Weights of a small transformer language model.
Architecture: rotary positions, no biases in attention or MLP.
Training: a variant of Muon for these matrices, 8075 steps.
MLP neurons of a small language model. Each row is named by its layer, matrix (gate and up: input weights) and neuron, and shows model dimensions 64-191. Each number is 128 + 32 x the weight over its row's rms, rounded and kept within 0 to 255. A neuron's up and down rows have the sign that makes its largest values positive.
Before each neuron's rows, "fires on" lists the tokens most often at its 100 highest values on Wikipedia text that the model never trained on.

fires on: " |", ";", "(s", ":", ".", "}"
L7.gate282 [123 151 119 167  59 106 108 165 112 138 111 117  82 170  79 156 118 153 130 118 100 165 159 108 136 117 160  86 166 159 102 115 156  87 103 121 130  94 102  95 127 112 125  64 132 132 170 179 108 121 202 107 131 115 154 128 163 139 142  83 136 133  92 158 132  79 102 177  75 155 149 148 134 140 129  72  89 117 138 182  59 143 172 108  99 167  61  71 146 118 143  47  80 122  78 128 124 186 134 131 144 127  68 136 154  85 128 139  91 110 107  97 127  75 115 154  88 106 141 119 154  73 104 107 123 171  85 112]
L7.up282 [134 120 136 111 161 120 160 171  81 146 145  60 184 128 125 129 103 188 121 123 139 146  75 125 117  66 105 122 174 184 121 167 156  55 112 142 117 141 151 122 122  83 126 103 114 111 130 131 149 159  98 118 119 116 111 152 128  93 224 174 129 179  38 174 152 127 160 180 143 142 137 173 139 188 163 159 102 147 146 134 108  90 149 146 146 120 149 157 112 114 174 113 151 160 130 132 185  98 123 181 130 125 122  95  82 140 183  80 129 192 149 149 135 168 195 163  77 158 127 139 120 147 196 119 154 100 126 131]

fires on: " ", " (", " |"
L7.gate638 [138 150  99  77  93 117  99 168 142 110 126 211  83 168 120 133 149 160 145  97 100 164 104 129 170 119  79 147 170 105  70 158 122 135 151 114 154 145 136  91  76 103  92 123 148 172 163 134 125 133 114 128 119 139 166 136 110 192  96 148  93 138 172 113 147 200 141 129 125  59  69  97 134 146  86 109 197 153 136  91  80 128  96 161 141 178 172 109 104 146 162 109 134 174 179 139 150 138 135 109 158 112  95 140 143  97 165 137 170  85 103  95 110 157 115 129 189 126 102  92  95  60 148  84 162 142 103 116]
L7.up638 [170 120 172 153 184 131 106 129  93 136 159 109 141 107 141 126  96 140 135 171 164 112  80 126 120 122 127 152 167 167  70 120 132 177 103 200  54 113 160 176  80 133 108 154 146 126 119 168 195 145 124 142 109 136 168 150 167 146 177 175 155  78 122  92  84 142 126 148 167 177 122 170 110 146 115 175  92 158 148 147 110 125 160 166 151 153 117 122 198 119  90 138  42 122 131 169 115 110  86 100  95 152 127 111  60 133 107 108 142  98 114 161 113  97  71  88 114 135 139 119 139 106 142 130 159  77  79 113]

fires on: " ch", "ch", "en", "-", "oh"
L2.gate433 [151 113 126  93 161  97 118 192 112 166 187  77 237 169 118 187  71 121 106 114 117 156 140 109 199 172 109 122 162 117 160 130 138 136 141 101 121 134 119 111 105 156 156 102 127 115 101  98 134 168 156 136 118 121  90 109 183 124  82  56 150 156 175  59 143 113 124 117 113 133  85  90  93 137 116 136  99  90 132 121  51  81 116  98 116 169  90 127 105 107 123 139 123 108 166 133  96 158 157  65 179 165 135 137 159 124 144 140 137  96 139 128 155 185 137 120 130  56 112 169 137 175  68 175 112 159 114 133]
L2.up433 [125 109  91 123  72 132  97 169 111 165 105 118 142  65  98 125 177 168  58 163 134  99 111 148 117 161  96 176 128 156 182 117  38 131 162  91  95 151 123 133 108 156  73 123 100 130 124 185 133 117 180 188 165  82 101  87 135  92  92 114 162  30 129 115 120 112 102 135 158  88 193 123 139 172 133 107 111 104 137  84 115 132 135  12 119 154  91 145 129 159 164 162 149 160 140 103 150  94 147 165 136 146 129 216 140 121 107 149 112 147 167 145 127 160 137 103 116 165 117  99  93 112 141 128  84  93  92 126]

fires on: ",", "),", "urs", "istics", "\",", ");"
L9.gate67 [ 76 105  69 145 117 133 135 125  44 129 139 117 114 150 154 146 137 131 149 176 127 165 147 121 179 137 195 145 129 124 137 109  87 111 138 115 120 150  94 165 146 127 113 109 102  99 147 121 148 126 121 161 107  84  87 119 160 138 171  88 125  99 121 121 156  84 172 162 115  88  82 161 127 102 177 112 131 144 111 112 126 134  99 137 147 108 134 185 128 148 124 112 143 125  58  98  78 108 106 150  85 178 132 154  97 105 139 105 126 149 120 124 135 179 142 216 105 134 102 157 142 108 165 181 150 142  54  81]
L9.up67 [ 74 147  59  89 103 165 107 115 148 117 159 136 145 144 160 178 158 101  91 177  74  71 124  92 106 194 227 176 177  91 141 117 118 142 112 130  83  95 137 106 142 112 166  82  67  87 164 105  90 134 118 187 110  97 122 100 113 127  95 155 153  97 145 148 117  93 150 114 121 122 102 163  84  81 199  91 142 145 101 159 117 122  98 158 150 142 159 163  95 234 118 127 169 120  65 128 117 168 157 142 109 111  92 158 120 125  92  69 160 109 141  97  81 163  85 149 163  91 115 144 129 135 160 113 114  92  97  72]

fires on: ",", " in", " and", " on", "l", " area"
L9.gate386 [122 140  76 146 185 173 143  92 150 122 140 122 126 114 138 158 147 117  74 135 145  64  91 173 107 154 115 127 147 148 112 118 136 140  73 149 129  82 213 169 141  68 140 155 167 127  76 143 123  99 161 152 123 136 183  80 149 142 135 164 111 133 155 133 159 117 228  74 134 194 156 131 132 119 165 122 166 185 187  92  89 104  64 181 144  68 127 138 131 134 119 166 152  69 155 125  69 155 151 149 161 159 130 135 144 123 130  87  89 146 152 141 141 176 117 147 167 132 164 152 155 143 152 102 152 126 116 102]
L9.up386 [108 123 153 140 178 138 115 128 138 138 135 123  82 118 162  64  86  88 132 148 181 104 100 119 129 101  94 179 136 161 144  85 114 131 141 156 134 117  88 139 123 190 161 162 153 112  98 151 211  92 162 206 110 112 179 160 103 128 100  83  94 128 193 104 113 127 149  60 120 112 114 146 138  80 218 122 148 126 137 108 101 100  96 112 145 101  71 167 107 113 158 168 158 151 159 169 174 181  73  95 114 121 117  93 100 127 186  50 138 141  46 104 139 125 108 124 178 109 108  52  94  84 163 159 131 165 103  71]

fires on: " ", "′", "1", "."
L6.gate410 [147 144 109 122 177 149 149 142 129  60 118  88  68 151 151 103 133 166  73 121 115  87 124 100 135 159 109 137 140 146 143 153 112  79 142 120  87 138 125 143 130 117  65 126 144  85 200 124 227 114 166  98  84  70 138 135 113 126 113 177 147  61 101  90 156 156 111  91 176 165 120 168 166  79 131 101 143  95 151  76 189  88 207  92 113  98 113  65 115 125 115 150 180 104 115 115  98 125 158 112 113 142 157 170 137 177 116  82 182 161 131 120 179 156 109 122 164 130 146 113 117 158 117 148 174 115 134  66]
L6.up410 [109 158 138 115 126  67 118 134 174 164 103  81  95 158 132 141 115 147 134 103 109 120  85 143  82 140 172  87  80 127 129 133 200 104 149  96 141 129 168 118 110 114 151 128 110 176 148 138  91 124  94  66 129 119 159 143 144 121 124 145 143 181 121 180 119  69 185 107 116  71 153 150  65  92 127 130 169 168 116 160 176 156  95  71  84 150 176 182 128 182 111 151 157 100  94 124 167 101 191 134 134 158 101 204  85 124 159 138 112 166 125 226 144 176  48 112  82 127 109 124 132 125 175 132 117 122 119 189]

fires on: " /", "-", " |", "ir", "il"
L5.gate107 [127 145 168 122 119 119 132 166 126 100 144  93 108 116 145 105 134  70 123 106 104 126 179 150 163 130  82 123 129 137 132 141  76 140 143 168 112 141 147  53 126 132 148  97 165 106  84 155 140 119 135 121  96 132 149 152 127 157 152 161 118 177 142 132  69 124 148 121 162  73 138 157 119 123 135 146 144 114 102 114 154 109 170 114 123 110 174  90 135 104 149 107 124  96 110  83 145 102 148 125 107 126  67  88 125  93 189 148 152 100  95  99 126 151 109 109  77  88 168  54 105  51 174 172 115 149 110 128]
L5.up107 [157 163 116 124  92 142 137 132 122 139 138 197  92 115 103 112 185 178 161 184 121 139 121 120 191 124 110  56 155 149 129 134 163 123 155 105 171  82 154  98  63 128 178 175 151 128 136 143 230 255 139 107 130 149 117  88  52 196 159 127 105 124 141 138 141 148 152  86 144 182  79 123 101 172 139 132 110 171 142 143 122 101 225 160 173 145 125  85 123 111 147  97 127 124 144 165 117 175 133 170 138 149 172 155  88 181 135 141  80  95 152 114 132 111 111  82 154 119  95 154  89  87 174 133 149 101  85 137]

fires on: "1", "ebsite", "und", "2", "st", " home"
L7.gate337 [142  81  72 119 147 120 175 107 180 147 127  96 132 123 132 115 110 167 127 113 130 127 144 102  99 151 169 150  96 110 132 177 131 226 114 103  74 144 120  56 111 195 152 161 121 120 117 144 150 136 151 148  65 182 132  79 142 146 130 118  98 125 100 152 125  98 119 131 129  83 116 149  77 140  97 121  59 149 187 151 126 104 136 143 155  87 136 107 142 121 127 106 138 102 119  79 173 140 153 112 133 175 148 130 114 195 111 171  76 117 124  83 134  39  66  96 155 122 115  95 181 116 180 114 114 105 108 149]
L7.up337 [ 89 122 110 133 147 106 139 179 129  75 170  94 109 110 122 122  90 188  98  97 132 106  90  90  81 149 129  98 127 127 126 143 108  98  75 109 173 140  83 122 159 161 158  72 189  98 119 149 131 102 204 147 140 156 159 177 134 134 122  94 158 162 122 117  93  69 145 101 171 108 114 111  81 128 131 165 163  77 162  88 122  88 134 115 132 135 201 155 143 138 129 171 113  99 142 100  61 118 115 177 110 173 141 124 182 131 158 153 151 119 154   8  71 132 140 151 103  91 133 104 152 119 189  64 114 100 116 137]

fires on: " in", " im", "E", "at", " on", "N"
L6.gate256 [133 174 144 174 131 137  72 101  47 157  99  74 136 172 131 153 104 137 141 188  71 110 127 138 139 151  76 171  78 129 108 153 165 127 113 135 125  96 183 179 106 132 119 110 133  83 113 190  94 105 172 105 129 154 121  96 129 138 123 164 107 122 106  94 114 148 154  75 136 153 134 105 170 125 179 163 144 132 131 108 124 131 136 216 130  75  65  82 109 158 101  74 145 184 135  96 100 155 116 151 157 128 151 154  84 104  61 137  95 164 148 131 115 172 140 168 111  82  95 113 198 125 146 130 105 130 119 110]
L6.up256 [137 123 101 151 117 153  57 118 112 146 173 125 122 131 123 146 105 124  95  83 132 130 112 106 193 156 141 125 138 171  65 158  83 127 110 132 113  94 192 119 137 182 104  91  77 173 101 180 156  92  78 128 167 114 213 121 109  69 162 136 134 148 137 108 167 137 147 132  69 145  98 160 137 119 140 176 122  80 103  82  93 143 130 168 113 109 180  55  90 116  83 117 117 118  90 125 164 158  93 131 143 148 144 141  82 101 148  81  75 140 144  95 117 106 141  68  75 192 110 103 141  94 124 148 161 160 113  90]

fires on: " loc", "all", "oll", "iver", "ass", "im"
L2.gate186 [101 133 113 123 136 132 168 138 168 140 125 125 119 106 107  85 127 150 128  98 165  95 154 110 181 163 110 112 129 145  92 172 170 152 107 138 111 129 119 111 111 168  97  77 112 128  79  84 182 181 147 120 135 136 119 124 120 156 119 166  83 158 172 101  65  96 129 141 131 118 110 107 122 153 171 101 116 131 123 162 123 165 117  71  89 111 134 119  89 179  60 139 145 137  12  81 124 177 150 132  95  99 148 124  94  92 126 142 134 109 116 153 117 126 150 160 109 163 135 118  98 131 116 117 117 134 124 138]
L2.up186 [ 50  78  57 100 125 129  58 146 168 156 131 146 130 159 168 126 145 106 144 140 100 119 113 100 134 122 143 103  85 132 128 182 128 164 106 128  69 145  62  96  89 147 153 157 128  96 128  95  96 140 164 145 112 123 167 167 146 118 193 151 117 110 167 170  98 169 147 138 154 122 148  89 165 149 159 102 135 158  80 130  87 187 124  73 163  63 148  99 105 200  96 172 143 133 103 144 168 160 136 105  85  97 130 155 160 151 148 136 126 185 155 154  88 132 116 124 159 176  58 143 107 111 128  92 166 130  93 161]

fires on: "2", "1", "l"
L11.gate582 [ 95 125  54  96 106 119 100 161 176 175 103 128 124  27 146 133 188 152 136  89 141 175 138 108 148 119 105 170 126 138 147 103 114 139  78  95 116 193 141  52  84 134 104 192 149 133  93 120 136 156  99 113 102 136 107  93  96 143 109  78 137 135 153 105 113 123 115 161  71  52 124 165 168 138 113 127 140 135 171 157 141 195 128 131 171 122 110 161 161 127 153  58 100 114 165 107 126  97  68 129 163 178 121  73 139 220 119 136 110  98 156  88  78 107 140 182 127 154 137 145 127 153 169 118 112 126  84 130]
L11.up582 [ 83 164 116 123 162 138 140 148 113 147 127 138 163 106  88 109 146 147 121 123  78  50 147  83 154 154 121 154 134 130 113 135 114 110 114 129 117 105  77 137 103 102 143 116 160 146 154 164 115 161  97 109 108 104  85 118 146 182 122 122 151 133 167 105  41 104  83  88 158 175 116 148 111 156 139  71 165  89 146 123 106 128 150 163 113 179 169  96  68 164 166  74  84  96 180 105  97 117 145 119 161 151  29 160 191 169 159 149  63 133 116 178 140 116 148 169 169 191  88 187 133 157 177 129 153 140  94 188]

fires on: " ", " |"
L10.gate122 [113 190 166 154 163 111 114 112 114 134 137 128 155 174 130 202 112 141 130 133 135 175 125 165 142 128 139 125 139 108 140 129 136 152  94 141 190 148 133 158  52 124 146  63 133  78 101  99 174 150 137 125  72 113 148 119 145 122  84 135 136 134 108  96 112 138 137 119 100 161 180  92 200 150 135 114  99  48 148  95  77 173 200 105 103 116  82 158 141  91 136 148  56 135 125 135 127 102 120 127 135  63  94 186 177 201 143 169 110 121  93 120 128 159 125 154  97 107 107 153 153 109 140 132  97  49  97  81]
L10.up122 [134 154 189 116  92 184  99 162 145  96 140 144 155 135 182 216 162  93  67 113 147  75  92  83 108 144 155 149 184 139 136 199 113 110 103 176  98 153 122 125 174  91  90  91  63 128  50 108 171 100 139 152 120  79 201 114 114 159 104  94 128 109 100 152 112 173 152 102 113 118 153 120 175 137 127 115 142 155 126 106  64 170 110 124  89 159 145 137 175 127 145 119 145 115  73 157  41 128 131 151 135 146 114 148 136 148 240 167 159 149 111 130 157 188 158 100 139  63 140  87 149 161 136 101 141 170 129 116]

fires on: "9", "1", " ", "8", "4"
L11.gate524 [100 214 213 143  74 140 122 181  56 157 130  93 186 141 173 110 119 107 103 178 184 120 157  78 149 109  84 121  41  85 157 139 115 142 135 149  77 104  75 204 105 123 120 163 116 147 162 119 134 117 151 111 112 119  89 190 102 124 138 132 119 154  70 137 118 131  99  88 159  81 171 124  89 140  94 103 122  86 105 122 112 103  98 117 175 142 103 119 107 134 108 107 117  67 106 179 170 104  77 179 108 110 117 162 129 139 134 132 140 111  80  99 123 177 146 107  99 125 137 150 104 144 125 107 120 117  97 124]
L11.up524 [182 153 164 146 110 177 126 198 161 146 163  78 147 164 152 179 106 163 120 152 145 110 138  62  76 159 165 131 131  91 136 136 115 188 136 188  77 128 123 118 123 153 104  72 116 146 161  94 142 114 133 130  81 102 159 137 154 173 133 134  81 162  56  81 105 116 118 110  78 104 106 125 166 153 199 139 118  93  80  85 130 144 169 151  70 124 140 172 133 138 181 123 175 112 121 127 152 125 121  66 123 135 181 105 198 138 113 143 145 180 159 175 106  92 166 141 144 133 177 126 139  93 185  89 156 127 138  70]

fires on: "9", " the", " ", "1", " (", "7"
L6.gate358 [132 119 148  94 102 113 164 112 115 139 137  91 149 106 155 112 120 144 106 153  96 122 160  81 109 136 150 179 154 126 135 115 132 157  87 137  73 110 136  83 104 102 164 173 176  97 123  76 121 107  87  98 199 175 183 186 104 109 104 128 100 134 148 114  61  87 119 156 102 144 188 172 124 176 180  64 195 125 116 116 152 191 141  93 132 119 124 175  82 134 106 103 167 117  68 188 157 144 166 125 174  99 117 152 126  94 154 114  82 133 136 116  81  97  90  94 113 135 169 120 138 200 108 104 119 105 113 155]
L6.up358 [113 195 126  84 147 148 117  57 120 109 154  99 110 152 187 144 152 131 133 102 142 107 128 136 102  62 136 132 145 105 138 125 138  78 151 117 145 103 149 137 120  99 106 134 128  83 104 113 137 129 106 103 101 127 132 157  94 110 153  96  64  76 123 114  94 156 124 166  85  63  81  66 101 114 103 110 192 158 131 156 137 135 116 117 195 124  45 126 134 132 130 138  62 107 156 137 162  73 177 186 147 114 155 195 116 127  72 141 114 134 145 139 169 144 107 137 146  89 131 131 107 167 171 121 109 170 132 205]

fires on: ")", " |", "),", ";", " and", ","
L5.gate561 [120 152 105 112 138 162 144 130  95  99 174 107  85 127 130 141 160 101  35 139 186 143  94 119 146  61 152 114 118 140 117 107 133 149  97 155 146 197 149 130 164 179 171 160  54 124 117  80  92  95 111 129 135 144 185 148 171 150 144 130 176 164 125 178 165 115 121 156  73 160 157 214  99 140 125 138 132 116  97 108 108 162 154 170 137 153 105 116 143 161 111 124 181 110 168 115  81 132 162 146 132 167 118  96 155 125 146 117 142  84 101 131 164  97 103 143 155 169 121 141 180 120 160 135  65 119  65  90]
L5.up561 [159 135 145 113  80 169 176 124 120  60 136 115 102 155  60 157 174 109 138 114 126 145 149 121 138  84 128 156 169 173  88 134 112 132 176 165 168 126 161 132  96  80 146 112  95 129  95  91 103 146  81 128  83 142 101 106 134 119 146 171 171 203 127 171  96  99  95 127 129 150 148 193 125 111 180  78 148 118 107 162  86 126 181 164 126 158 117 130 141 115  87 102 151 119 151 206 120  54 178 133 140 144  98  48 199 137  79 121  83  78 149 116 152 116 131 178 105 134 122 145 189 146 150 134 132 132 175 131]

fires on: " ", "1", "-f", "2", ".", "ot"
L7.gate123 [136  94 137 147 131 125 125 198  90  81 132  98  86 119 130 103 125 152  66 180 101 129 128 158  88 153 115 147 101 211 188 143 117 154 110 159  87 185 111 119 144 156  65 110 117 153 117 132 170 106 121  65 117 126 138  52 119 139 103 151 130 163 172 124 126 142  81 128 102 118 174 151 203 142 130 114 144 171 156 158 131 142 143 117 134 127 154 131 111 132 166 167 147 145 181  94 120 112 140 114 115 184 107 144 151 122 119 143 153 146 122  90 151 138 141  82 155 129  88 135 126 102  98 146 129 138  95  72]
L7.up123 [158 101 182 158 152 142 198 168 151 150 150 101  83 129 125  99 142  81 123 143 162 115 136 142  97 166 162 147 107 131 130 121 136 164 104 108  95 124 175 103 112 101 117 180  60 108  65 173 135 131 142  47 111 105 146  80  95 140 154 167 172 187 115  96 137 128 187 190 127 109 162 128 139 129 158 147 147 187 127 134 106 119 122 126 151 101 160 134 160 161 109 176 187 146 136 124 117 118  84 164 142 193 159 121 186 141 112 112 155 110 174 150 105 150 170 108  88 165 157 128 111  95 139 141 166 141 137  93]

fires on: ")", ",", ";", ");", ".,", "ice"
L5.gate361 [148 126 134  63 141 162  83 127 160  77 110 121 165 190 147 207 140 126 138 133 154 132 113 162 109 118 183  91 135 147 175 148 117  60  67  82 176 166 106 142 149 113 133 183 195 123 101 191 138 160 121 199 140 141  98  71 156 157  86 129  79  99 144 181  85 117 130  96 116 132 157 127 126 132 120  78 128  60 109 113 149 116 132 145 130  90 148  91 122 187 138 123 101 132 120 159  91 153  92 141  86 116  57 144 141 148 150 125 111  87 107 134 139 109 124 173 128  95 148 130 153 128 128  93 139 155 107 108]
L5.up361 [ 70  97 126  79 112 146 150 174  95 166 162 109 101 175 134 154 161  68 115 144 141 103 122 113  70 121 122 110 118 164 141 135 148 146 163 106 124 129 137 108 115 180 101  67  49 123 143 148  72 135 129 196 170 163 131 127 115 149 106 142 151  99 116 136 126  92  43 103 122 122 167 165  67  99 100 127 100  78  77 174 200 100 172 124 166  88  62  98 100 196  80 204 101  93 127 157 104 183 138 164 144 100 111 140 137 126 147 118 154  88 110 113 148  76 139 112 107 117 132 135 153 125 125  54 136  67  83  95]

fires on: "ent", "able", "ult", "ic", "ant"
L2.gate229 [ 89 168 142 162  41 152 125 151 138 155 159 188 149 136 133 183 122  99  90  87 157 120  82 148 138  82  74 133 136 120 140 145 119 155 100  85 131  67 171  81 109 119 187 166 133  96 106 146 128 130 156 121 148 110 136  67 150 164 147 100 168 150 108 127 180 109 134 145 145 133 120 151 156 157 132 139 212 128 129 146 140 149 141 139 152 107 110 131 133 195 145 127 160 162 132 142 104 186 120 147  92  61 169 103 107 172  72  88 103 157 204 108 108  96 109 151 104 120 128 118 166 154 122  90 144 110  91 134]
L2.up229 [112  80 143 118 144  77 151  87 104 108 160  94 109 137  82 158 111  61  65 136 190 115  79 133 115 126 148  89 132  97 190 169 164 172 137 126 157 112 110  72  94 116 115 176 155 125  87 125 132 119 107 173 101 142 183 139  74 175 140  78 193 134  63 162  73 131 148 117  99 120 144 108 126 131 147 114 114 131 133  97 163 119 117 141 139 152  99 135 173 185 128 144 136  93 131 108 154 143 186 123  87  88 125  99 138 112 127 117 150 154 122 151 113 158 162 108  62 116 142 104  79 178  79 185 156 123  83 195]

fires on: " the", "the", "'s"
L9.gate104 [113 121 144 130 102 203 183 144 135 152 159 113 134 138 141 114  88 149  67 129 123 176 126 122 180 224 131 109 152 158 193  84 104 148 108 120 159 184 105 140 101 115 126 159 161 140  80 140 120 145 137 126 111 103  93 153 141 107 168 123 105 189 169 148 154 108 109 168  86 118 129  99 113 124 153  84 195  79  86 139 111 160 106 127 111 142  81 138 128  53 194 166 200 125  83 199 209 124 152  79 119 105 109  99 101 122 110 155 142 147 179 188 123 136 139 131 138 163 167 175 124 111 152 113  95  98 162 160]
L9.up104 [ 90 171 117 162 151 132 114  75 120 109  96 163  81 132 193 177  82 104 112 116 150 149 151 165 141 124 155 102 165 151 143 130 113 169  97 143 105 134 138  85  70 134 148 180 170  93 118 119 125 160 126  74 132  87 149 133 193 122 142  94 187 190 130  64 138 124 128 160  65 157  97  79 201 136 131 124 107  68 131 165 142 170 112 144 179  52 124  87 148 104 145 134  37 139 134  96 171 128 199 101 161 111 117  93 114  76  93 149 126 124 145 170 140 144 162 144 131 134 118 144 108 122 120  68  90 192  55 120]

fires on: " |", ",", " –", " —", ":", " of"
L10.gate549 [115 138 129 146 160 125  55 110 128 175 141 175  87 185 185 143 153 111  77 156 144 117 138  92 130 129 183  73 116 152 111 132  76 149 121 103 103 111  97 184 118 130 141 140  92 114  85 112  77 109 137 138 105 180 137 124 125 197  76 105 102  76 152 136 149 161 106  96 112 157 105 141 150 179 137  85  82 159 128 154  63 114 126 112 132 171 137 119 108 120 123 132 146 142 119 121 102 166 162 160 113 136 110 134 214 147 176  98 123 148 129  82 132 163 156 142  51  89 142 114 152 107 141 172 134 149 106 159]
L10.up549 [199 114 129 101 113  74 200 137  87 131 165 185  82  96 122 157 130 132 207  75 152 122 110 158 188 105 212 127 130 153 146  86 175 109 160 120 134  82 130  90  93 105 112  83 126 114 165 112 115 131 135 161 101 150 165 189 147  94 207  92 135 167 130 172 115 113 157 134  88 234 143 126 181 140 130  88 106 120 142 123 115 124 162 169 164 143 150 106 152 125  64 138 157 186 145 147 137 175 100 145 132 136 131  90 171 186 124 113 119 139 139 132 179 156 176 200 104 137 111  78 152 110 176 131 162 141 147 158]

fires on: " ", "1", "2", "-"
L6.gate60 [ 69 148 163 129  93  90 104  88  65  87 118 144 143 145 160  77 147 131 115 114 136 156 168 137 128  94 151  85 128 122 105 163  21 175 145 125  86 142  94 107 115 176 119  99 168 163 147 104 139 170 158 113  75 165 109  99 134 145 165 205 158 126  79 129 131  96 153  74 148 143 146  99 190 155 114 129 183 164 165 126  93  90 175 174 113 134 121 117 116 167 156 125 157 140  94  90 105  77 112  60  90 111 144 135 117 185 120  90 163 104 138 142 157 119 120 110  85 133 182 118 211 121 154 138  97 124  93 147]
L6.up60 [108 213 106  94 127 126 112 117 147 147 119 127 106  97 128 175  86 139 183 105 204 169 124 148 130 156 165 119  51 176 145 109 105  82 149 124 114 137  94 155 121 109 169 189  69 180 141 131 131 148 168  85  84 155  96  37 152  64 168 115  99 154  85 128 122 114 205  91 128 103 102 108 148 184  82 106 162 113 102 152 140 157  77 138 114  95 121  90 139 109  78 149 141  92 146 111 160 146 101 152 148 115 157 112 129 155 169 133  89  93  88 146 153 111  88 137 105 150 146 126 101 100 185 118 105 113 122 183]

fires on: " R", " G", " ", " d"
L11.gate572 [ 86 176  91 128 220 154 117  87 164 146 168 182 144 174 126 158  98 145 162 125 123 131 132 153 127 127  97 171 145 102 137 138 120 102  80 166 101  94 145 138  79 169 104  98 144 147 170 103 195 161  86 121  97 136 100 168 183 140 115 164  88 105 100 103 121 137 119  54 139 128 174 156  92 156 121 128 111 112 155 166 157 143 111 115  88 130  99 181 128 150 132  75 105 143  92 164 119 166  91 113 166 128 142 117 146 166 130 139 155 159 100 113 122 138 150  87 160 134  74 214 132  39 119 108 118 165 113 119]
L11.up572 [ 93 153  69 103 171 194 170 125  91 119 140  80  87 122 145 112 123 152  68  61 108  65 120  76 194 119 121 178 138 162 149 104 107 106 119 134 146  90 202 135  88 121  72  91 137 116 162 141 138 120 198 132 155 109 165 126 121 102 105 157 129 158 114  71 124 113 175 129 140 110 119 107 150  81 101 119  82  92 139 134 113 189 129  96 111 160 147 157 117 107 116  91 105  99 122  95 108 172 140 162 159 139 124 139 116 126 178 208 124 109  76 163 131 209 138  86 146 148 115 127 117 116 191 105 154 183 165 207]

fires on: ",", "),", ")", "\","
L10.gate531 [111 186 112 169 128 154 139 116 122 136  52 120 160  50 180 150 120 113  56 148 103 155  86  67 129 162 188 165 116 121  85  98 132 101 222 120 163 197  64  78 146 103 131 121 113 138 150 184 138 132 154 162 153  78 119 129 134 128 131 116 159 156 192  98 139  97 176 165  93 130  82 128 114  71 159 100 157 143 138 103  70 189 158  96 145 157 115 128 132 109  98 152 128 127 155 190 107  99 132 104 174 139 160 143 108  91 163 132 150  55  97 148 143 154 144 178 129 137  90 179 135 129  77  95 113 119 135  98]
L10.up531 [106 119 114  54 167 107 133 137 134 151  91  62 118 101 106 129 167 133 137 154 159  81 147 127  71 102 166 151 113 152 126 116 100 102 170  47 111 147 141  99 153  91  99  79  37 125 143 160 144 124 107 144 147  80  93 112  91 109 133 162 129  83  99 104 148 128 134  75 117 166  94 158 119 142 112 101  66  85 115 135 134 134  94 141 120  83  56 169 161 113 116 146  97  88 145 113 117  89 110 184 159 159 134 156  91  64 137  93 124  94 123 113 113 154 157 158 116 111  81 167 191 119 204 185 160 145  93  41]

fires on: " C", "uc", "-", " |"
L10.gate43 [147 153 131 152  95 157 108 121 144  85 105 137 131 113 148 140 144  69 163 180 187 146 129 182 141  80 101 148 185 170 144 139 137 164 130 108 141 129 150 153 103 148 151 126 132 100 162 138 182 151 161 132 115 107 120 120 153 116 138 100 171 126 108 109 126 214 184  96  75 142  65 185 117 164  73 164 117 104 155 158 163 124 111 137 140 152 160 156 107 103 127  79  83 115 122  98 150 129 104 155  92  93 119 151  79 132 130 142 193  78  52 136 120 140 162 114 139 173 133 169 134  99  97 105 181 138 181 108]
L10.up43 [171 100 129 163  92 105 105 177 157 148 109 134  70 151 126 101  79  78 196 149 174 187 136 152 112  97 165 119 127 150 141  99 142 148 133 181 120  75 168 193 113  63 147 165 133 171 147 159 213 180 169 115 133 124 124 211 112 135 133 143 126  49 190 171  54 149 165 171 150 189  62 180 135 167 139 154 143 105 145 125 147 139 156  95 125 124 111 172  93 155  87  92 133 145  92 171 126 134 121 160 105 149 123 109  96 175  93 115 113 153  82 119 119 119 112 151  58 145 162 148 120 130 160 133 152 128 168 112]

fires on: " d", " (", "h", "1", "0", "2"
L7.gate641 [141  79 140 127 183 132 153 153  89 167 159 130 157 131 111 147 192 131  73 101 156 129 111 178 146 175 118 172 115  79  66 121 155 141 182  89 110 116 138  99 146 133  86 125 134 161 160 136 142 153 158 131  68 129 142 158 132 119 158 142 107 142  96 137 176 112  95 164  90 116 159 160 118 172 152  80 168 118 174 120 104 176 187 146 121 137  55  61  94 123 129 171 167 160 169 129 123  92  95 157 159  85 188 114 140 212 137 156 165 101 123 100 154 105  99  99 118 126  48  94 153 122 143  89 117 132 154 121]
L7.up641 [177  87 114 128 143 170 180  96 164 118 110 123 159 139  58  94 128 125  71 154 139 137 157 128  93  83 124 129 119 107 106 153 167  85  85 101 153 145 111  79 149 105 141 140 113 132 131 156 160 140 162  66  53 105 132 185 119 132 157 119 104 143  74 101  13  80 164 115 106 124 110 100 100  94  88 131 108 111 143 100  99  79 106 125 176 181 163 146 118 125 164 171  79 122 149  98 132 111 117 160  95 156 115 132 186 111 115 112 134 127 116 106 128 127 109  96 120 116 123 138  71  80 111 108  96  94 141  88]